Part of a small language model's weights.
Training: a variant of Adam for these matrices, 322M tokens, 9923 steps.
MLP neurons of a small language model. Each row is named by its layer, matrix (gate and up: input weights) and neuron, and shows model dimensions 64-191. Each number is 200 + 30 x the weight over its row's rms, rounded and kept within 0 to 999. A neuron's up and down rows have the sign that makes its largest values positive.
After each neuron's rows, "fires after" lists the tokens most often just before its 100 highest values on Wikipedia text that the model never trained on. A number after a token or word is its count.

L9.gate561,193,176,204,219,241,208,188,195,200,199,162,177,177,220,147,161,222,183,227,143,216,264,184,239,193,180,162,175,240,169,209,193,188,252,209,205,197,247,233,212,105,204,210,188,188,268,196,225,196,173,201,224,218,149,203,204,179,193,189,197,197,203,221,191,215,226,199,198,195,197,230,186,126,245,142,184,174,252,184,186,190,205,193,162,198,175,213,201,175,164,199,166,242,201,192,192,195,186,196,181,222,154,148,196,230,213,200,202,158,197,194,151,209,215,182,260,233,202,205,186,227,185,202,289,213,260,186,205
L9.up561,232,176,162,203,196,135,171,256,204,224,179,214,199,229,175,211,194,183,150,170,166,259,202,192,181,225,195,222,217,188,238,211,173,237,208,247,196,205,214,185,211,151,219,137,257,216,203,174,168,200,176,194,213,159,244,251,177,167,212,201,179,194,222,150,204,175,173,197,174,210,149,175,218,271,168,248,179,244,194,190,192,170,209,169,192,162,172,229,252,202,148,211,183,206,160,227,228,218,189,232,248,225,204,218,221,232,196,221,216,217,199,196,212,219,183,246,211,236,220,208,173,197,207,248,227,207,211,266
fires after: "| " 25, "on " 22, ": " 19, "On " 10

L2.gate84,175,241,177,224,196,237,188,162,174,182,212,226,204,151,195,219,189,224,144,211,200,181,190,176,258,220,255,279,166,248,212,191,193,135,227,212,169,179,189,182,263,192,226,272,230,185,168,245,246,227,243,245,191,167,218,272,209,239,221,233,195,215,186,188,232,161,151,130,212,175,215,238,224,203,231,254,223,181,185,174,213,213,192,179,168,204,141,226,175,211,210,219,178,187,197,221,212,184,196,158,171,168,205,239,205,157,216,190,210,221,234,148,170,213,176,178,216,187,158,227,189,209,220,212,210,204,218,169
L2.up84,148,206,188,250,209,144,198,194,214,206,225,134,176,212,263,231,179,181,212,246,192,202,224,229,173,226,270,194,175,189,231,218,200,178,209,191,240,228,239,198,194,219,199,207,182,256,159,240,205,230,211,180,196,219,202,220,231,220,231,266,246,183,180,217,208,158,270,177,171,183,175,205,156,227,195,177,183,212,189,221,232,210,157,173,240,187,190,219,183,243,221,183,235,177,180,171,235,172,166,220,169,200,119,209,190,202,224,244,123,190,222,177,209,172,205,214,244,210,137,223,205,162,170,180,236,215,250,186
fires after: "the " 58, "The " 18, "an " 5, "most " 4

L2.gate545,212,234,179,207,176,233,195,202,165,135,190,164,218,259,168,202,150,158,132,190,180,211,133,218,187,197,219,221,214,177,218,230,218,183,265,237,147,202,180,195,153,184,223,224,216,171,169,212,230,276,228,252,251,193,197,235,240,232,182,168,193,200,218,233,223,195,218,207,176,160,231,203,219,149,196,227,230,204,194,179,235,223,236,175,216,116,243,179,181,176,215,193,204,189,168,172,263,136,217,152,154,208,128,203,187,224,199,205,159,168,207,201,165,215,233,207,200,205,181,218,209,221,238,177,176,220,186,205
L2.up545,220,219,245,248,207,196,170,164,169,165,209,175,177,219,203,206,223,181,214,230,246,248,188,177,200,211,201,186,197,202,248,157,204,211,208,188,259,183,204,204,164,188,182,174,116,231,177,207,230,211,227,211,142,173,163,125,217,204,178,216,226,196,223,223,196,185,221,220,195,251,145,174,221,240,212,252,213,226,153,199,200,212,207,191,223,223,211,183,226,229,153,150,228,219,184,236,158,212,219,187,150,256,219,229,206,195,251,222,229,192,185,224,200,212,238,159,212,252,157,194,179,152,215,179,189,174,235,176
fires after: "the " 22, "first " 10, "an " 10, "-" 7, "th " 5

L12.gate452,235,234,200,197,202,177,193,231,173,233,207,244,164,217,268,174,146,218,189,193,179,172,193,210,209,149,195,163,226,212,265,190,194,193,193,144,225,183,159,171,226,222,197,173,192,196,174,185,237,174,238,196,255,227,238,282,205,210,185,145,188,174,204,201,233,188,221,182,206,213,173,182,145,198,198,206,229,200,199,177,151,221,203,193,226,158,168,228,242,186,252,168,193,169,199,198,226,183,193,156,171,228,189,155,168,191,203,252,189,141,206,208,217,237,264,199,172,254,205,220,167,196,250,211,192,229,192,177
L12.up452,187,171,239,182,208,170,199,221,234,124,236,204,201,252,238,155,193,224,165,180,229,197,246,192,194,236,210,177,152,247,205,248,245,210,270,206,182,182,254,241,228,173,172,201,201,182,197,202,173,215,216,199,135,204,217,237,240,186,187,239,214,192,255,190,230,214,168,202,213,203,216,191,179,176,217,195,215,164,230,205,255,220,191,208,182,179,165,169,155,163,205,186,192,241,182,183,165,273,218,248,243,167,266,213,143,203,194,224,182,175,211,222,163,209,202,143,218,196,208,240,198,212,201,128,136,212,230,195
fires after: "===" 13, "\n\n" 12, "==" 11, "\n" 9, "====" 7

L3.gate469,190,176,233,182,200,209,218,157,133,158,214,213,168,243,207,176,199,168,196,159,208,182,239,204,234,176,177,197,161,220,220,198,196,237,193,210,196,210,252,208,197,201,201,185,192,211,200,242,279,237,195,179,220,181,218,223,226,208,197,166,195,215,185,214,232,144,190,209,219,130,156,203,182,251,219,239,217,215,184,233,234,221,173,212,207,180,202,223,240,194,227,236,198,147,190,219,231,181,132,246,173,231,159,173,180,220,196,222,246,183,218,227,195,301,267,222,148,235,187,169,205,171,192,210,166,198,159,228
L3.up469,220,187,213,146,215,178,233,215,159,206,213,205,184,224,219,189,197,227,220,233,253,185,176,213,207,259,152,184,173,215,174,204,180,209,210,171,185,194,228,191,193,250,186,200,151,214,236,177,217,166,182,160,189,232,187,193,245,212,218,199,197,215,193,201,195,169,216,128,213,170,150,162,170,229,244,208,168,216,163,211,263,262,234,170,226,220,245,199,229,157,203,238,211,161,177,249,200,142,150,201,178,190,194,167,224,185,241,193,175,206,268,229,195,217,175,180,147,234,206,178,207,223,205,195,195,185,163,215
fires after: ", " 61, ") " 13, "), " 5

L2.gate194,204,147,219,197,192,193,167,169,177,174,131,184,216,234,215,187,190,162,237,184,169,191,278,232,169,165,209,171,225,191,163,172,198,215,231,197,170,205,177,203,143,234,243,213,241,128,189,198,157,177,203,242,247,182,239,233,249,200,239,189,194,233,226,177,231,173,200,188,227,190,196,196,197,122,173,190,245,139,167,178,225,223,205,249,175,214,172,209,246,252,200,183,228,253,187,212,261,126,195,199,175,180,211,184,221,193,239,219,173,193,207,216,180,206,219,222,183,246,174,185,155,204,171,230,223,212,173,196
L2.up194,240,217,234,187,183,185,223,238,240,194,201,192,241,206,170,197,218,229,144,190,163,260,148,182,213,158,238,228,238,210,207,119,236,201,208,185,193,176,173,210,212,214,235,175,239,187,169,190,188,197,200,194,205,199,191,178,212,175,261,211,173,195,266,199,144,151,164,168,191,178,159,181,205,192,199,196,199,223,201,166,246,211,199,242,208,206,208,186,190,216,195,157,173,242,211,170,176,286,172,175,243,223,204,228,267,209,207,205,220,222,208,224,196,222,184,217,222,125,200,196,192,116,216,177,213,203,171,225
fires after: "p" 20, "b" 18, "h" 16, "m" 6

L5.gate233,205,220,196,239,214,190,211,244,265,205,192,180,187,188,156,225,212,176,209,135,201,212,145,215,205,246,172,190,238,206,218,202,170,151,173,137,238,216,142,167,151,194,233,220,194,209,224,201,214,203,239,234,215,172,222,204,187,225,204,214,239,219,166,236,238,209,194,163,186,196,165,197,145,202,197,204,190,180,221,184,177,200,249,191,239,157,203,248,175,142,172,164,193,196,244,211,199,131,241,203,185,214,164,157,193,264,205,190,230,172,167,155,187,206,228,197,188,214,163,168,196,214,279,226,203,208,143,208
L5.up233,222,187,218,193,203,201,170,207,209,211,215,163,234,195,165,174,226,153,173,182,226,254,170,165,231,198,184,155,214,175,214,202,209,223,207,193,174,216,233,225,163,198,213,139,198,263,233,231,129,194,208,234,196,166,227,271,194,191,196,190,200,217,171,207,185,223,188,227,195,200,162,180,212,162,208,220,241,263,202,174,201,229,184,225,247,134,228,215,254,160,225,208,202,184,219,194,241,180,224,226,186,221,192,177,263,215,223,258,224,192,180,182,175,188,178,248,185,213,238,197,157,175,227,222,199,189,212,203
fires after: "| " 41, ": " 13, "- " 8, "on " 8, "On " 5, "M" 4

L7.gate30,203,214,180,211,199,112,201,169,190,169,183,148,177,205,229,188,163,227,218,172,241,274,192,242,196,195,172,204,243,201,177,204,199,230,227,195,182,211,150,221,239,157,215,171,209,208,193,172,127,158,232,178,268,190,252,207,235,217,192,207,149,189,182,232,185,194,158,205,162,177,205,176,187,158,202,246,185,205,135,201,244,215,191,227,220,259,199,208,238,217,227,224,202,191,140,230,215,209,214,214,170,144,193,161,209,217,205,267,229,182,172,165,196,192,233,215,202,209,186,204,122,159,217,211,212,201,206,216
L7.up30,181,218,198,229,244,128,199,228,192,203,189,160,229,190,263,235,240,142,225,193,191,203,173,252,200,197,176,184,192,218,218,158,202,249,177,229,213,160,207,186,227,184,212,250,211,207,202,216,182,191,195,231,192,163,192,176,194,221,226,170,165,185,190,194,221,215,256,226,160,171,239,180,212,238,170,177,226,153,186,166,222,190,202,204,248,227,203,214,203,172,188,238,201,208,178,192,143,224,170,266,214,201,184,202,195,230,231,208,147,178,228,205,157,232,208,243,187,193,223,218,205,135,197,249,227,201,176,215
fires after: "| " 38, "h" 5, "m" 4, "tic " 4

L7.gate380,212,156,187,263,243,213,198,197,174,214,212,222,224,211,218,194,202,220,177,138,212,187,143,187,223,188,228,195,212,233,254,271,202,187,200,207,216,242,229,202,171,229,244,215,182,257,187,216,240,233,181,225,163,185,211,211,161,232,209,203,142,150,228,169,182,221,202,225,147,160,218,216,217,180,223,210,160,206,193,160,185,219,191,181,166,181,174,238,233,214,214,225,200,241,150,180,216,133,189,275,203,238,207,200,230,176,213,222,143,137,218,181,202,227,194,149,180,214,196,198,188,179,199,240,214,221,200,213
L7.up380,186,204,220,237,196,252,183,209,216,229,170,195,230,219,209,235,139,219,166,185,196,172,201,170,221,157,189,235,214,233,220,225,184,173,151,207,201,201,224,216,170,164,190,225,229,216,243,162,201,159,186,238,238,190,227,203,174,215,249,150,202,173,247,166,197,204,206,239,130,168,271,189,211,155,181,263,159,173,198,206,234,230,151,235,182,192,201,207,248,149,212,178,192,228,174,141,244,157,220,189,265,192,207,203,177,230,181,248,173,205,157,203,213,219,192,163,216,174,186,209,214,220,222,201,153,130,169,223
fires after: "| " 33, "; " 11, "(" 8, ": " 7, "the " 4

L2.gate17,201,247,210,150,194,169,199,162,197,174,173,132,186,258,228,188,206,210,179,184,157,271,157,150,194,221,213,196,140,179,194,164,216,211,227,183,185,174,183,196,220,164,235,177,191,147,185,182,254,187,204,262,176,233,218,243,194,202,197,241,174,216,188,197,173,193,235,183,213,186,185,191,161,193,208,175,182,170,149,164,167,217,156,216,172,184,194,187,143,195,203,162,227,222,189,215,237,199,194,181,182,187,144,219,167,231,219,206,175,212,227,213,205,217,233,200,181,177,167,234,216,217,219,192,247,189,192,199
L2.up17,252,211,220,193,171,205,184,180,226,155,204,189,187,201,192,195,141,131,158,166,234,208,232,214,220,204,207,220,227,186,217,185,224,184,169,221,235,240,139,147,239,154,113,188,167,164,147,233,162,235,223,183,164,192,197,221,236,194,193,120,205,199,224,176,204,220,219,191,212,138,241,232,194,183,179,233,204,220,170,211,212,241,243,201,162,137,193,169,225,210,204,158,215,182,214,179,242,210,215,193,169,233,159,201,223,212,273,182,187,213,211,182,146,233,280,230,216,194,214,189,287,212,236,193,170,192,170,193
fires after: "the " 35, "-" 19, "first " 9, "two " 5, "The " 5

L7.gate457,176,197,133,200,142,198,196,230,196,203,210,191,187,223,248,164,213,224,168,127,136,184,171,150,181,159,137,185,210,189,233,195,206,225,176,152,166,197,197,230,181,176,217,118,122,156,254,172,238,159,214,210,265,181,231,220,222,201,178,192,207,157,246,219,204,166,210,182,196,236,183,180,212,176,189,234,202,204,264,198,200,179,218,239,186,201,214,209,192,223,167,205,228,194,172,191,270,236,198,232,216,221,158,173,246,209,145,197,247,161,225,237,183,246,223,228,181,217,216,176,207,212,197,170,183,240,228,207
L7.up457,189,292,208,255,161,225,141,208,169,179,194,208,189,158,225,226,201,204,215,148,227,190,177,235,166,190,204,185,162,214,219,214,240,168,197,167,213,190,252,168,199,210,200,157,234,168,201,199,226,210,200,252,231,219,210,218,188,192,197,177,187,155,246,208,221,207,182,228,213,209,279,180,252,236,237,181,225,205,248,189,202,236,227,212,165,213,193,213,163,235,220,246,223,187,244,190,225,192,198,196,235,201,191,183,211,181,186,243,206,199,203,245,196,177,204,163,164,249,145,174,239,285,219,228,148,219,231,168
fires after: "==" 31, "===" 23, "====" 6

L6.gate175,199,138,180,211,179,195,167,189,173,188,202,190,180,230,190,197,178,188,217,207,188,233,182,268,161,178,169,213,229,234,211,204,215,246,201,202,170,210,231,198,215,188,210,172,190,195,256,221,194,197,158,254,197,148,175,202,243,239,264,236,158,171,206,168,220,275,226,184,232,190,213,285,259,233,212,202,211,199,168,204,176,284,223,181,174,153,243,242,211,239,190,148,256,207,208,214,213,185,168,197,194,192,192,232,197,185,213,209,192,210,180,237,223,204,185,254,224,204,227,220,212,174,174,190,187,239,197,209
L6.up175,208,203,205,205,197,200,180,230,252,217,215,211,221,140,144,203,214,152,149,172,190,241,196,184,188,182,208,232,219,218,144,205,146,191,232,225,277,187,202,191,193,160,253,151,177,210,192,179,155,238,226,191,185,225,229,191,188,230,218,217,221,171,216,186,212,211,160,234,182,209,186,169,192,201,227,157,186,230,223,239,194,180,197,160,211,197,155,234,176,152,199,197,188,202,230,182,200,178,186,226,227,181,153,237,193,211,181,227,141,252,220,210,240,235,175,222,217,180,200,217,176,236,210,201,206,230,173,225
fires after: "| " 28, "(" 10, "on " 10, ": " 8, "On " 4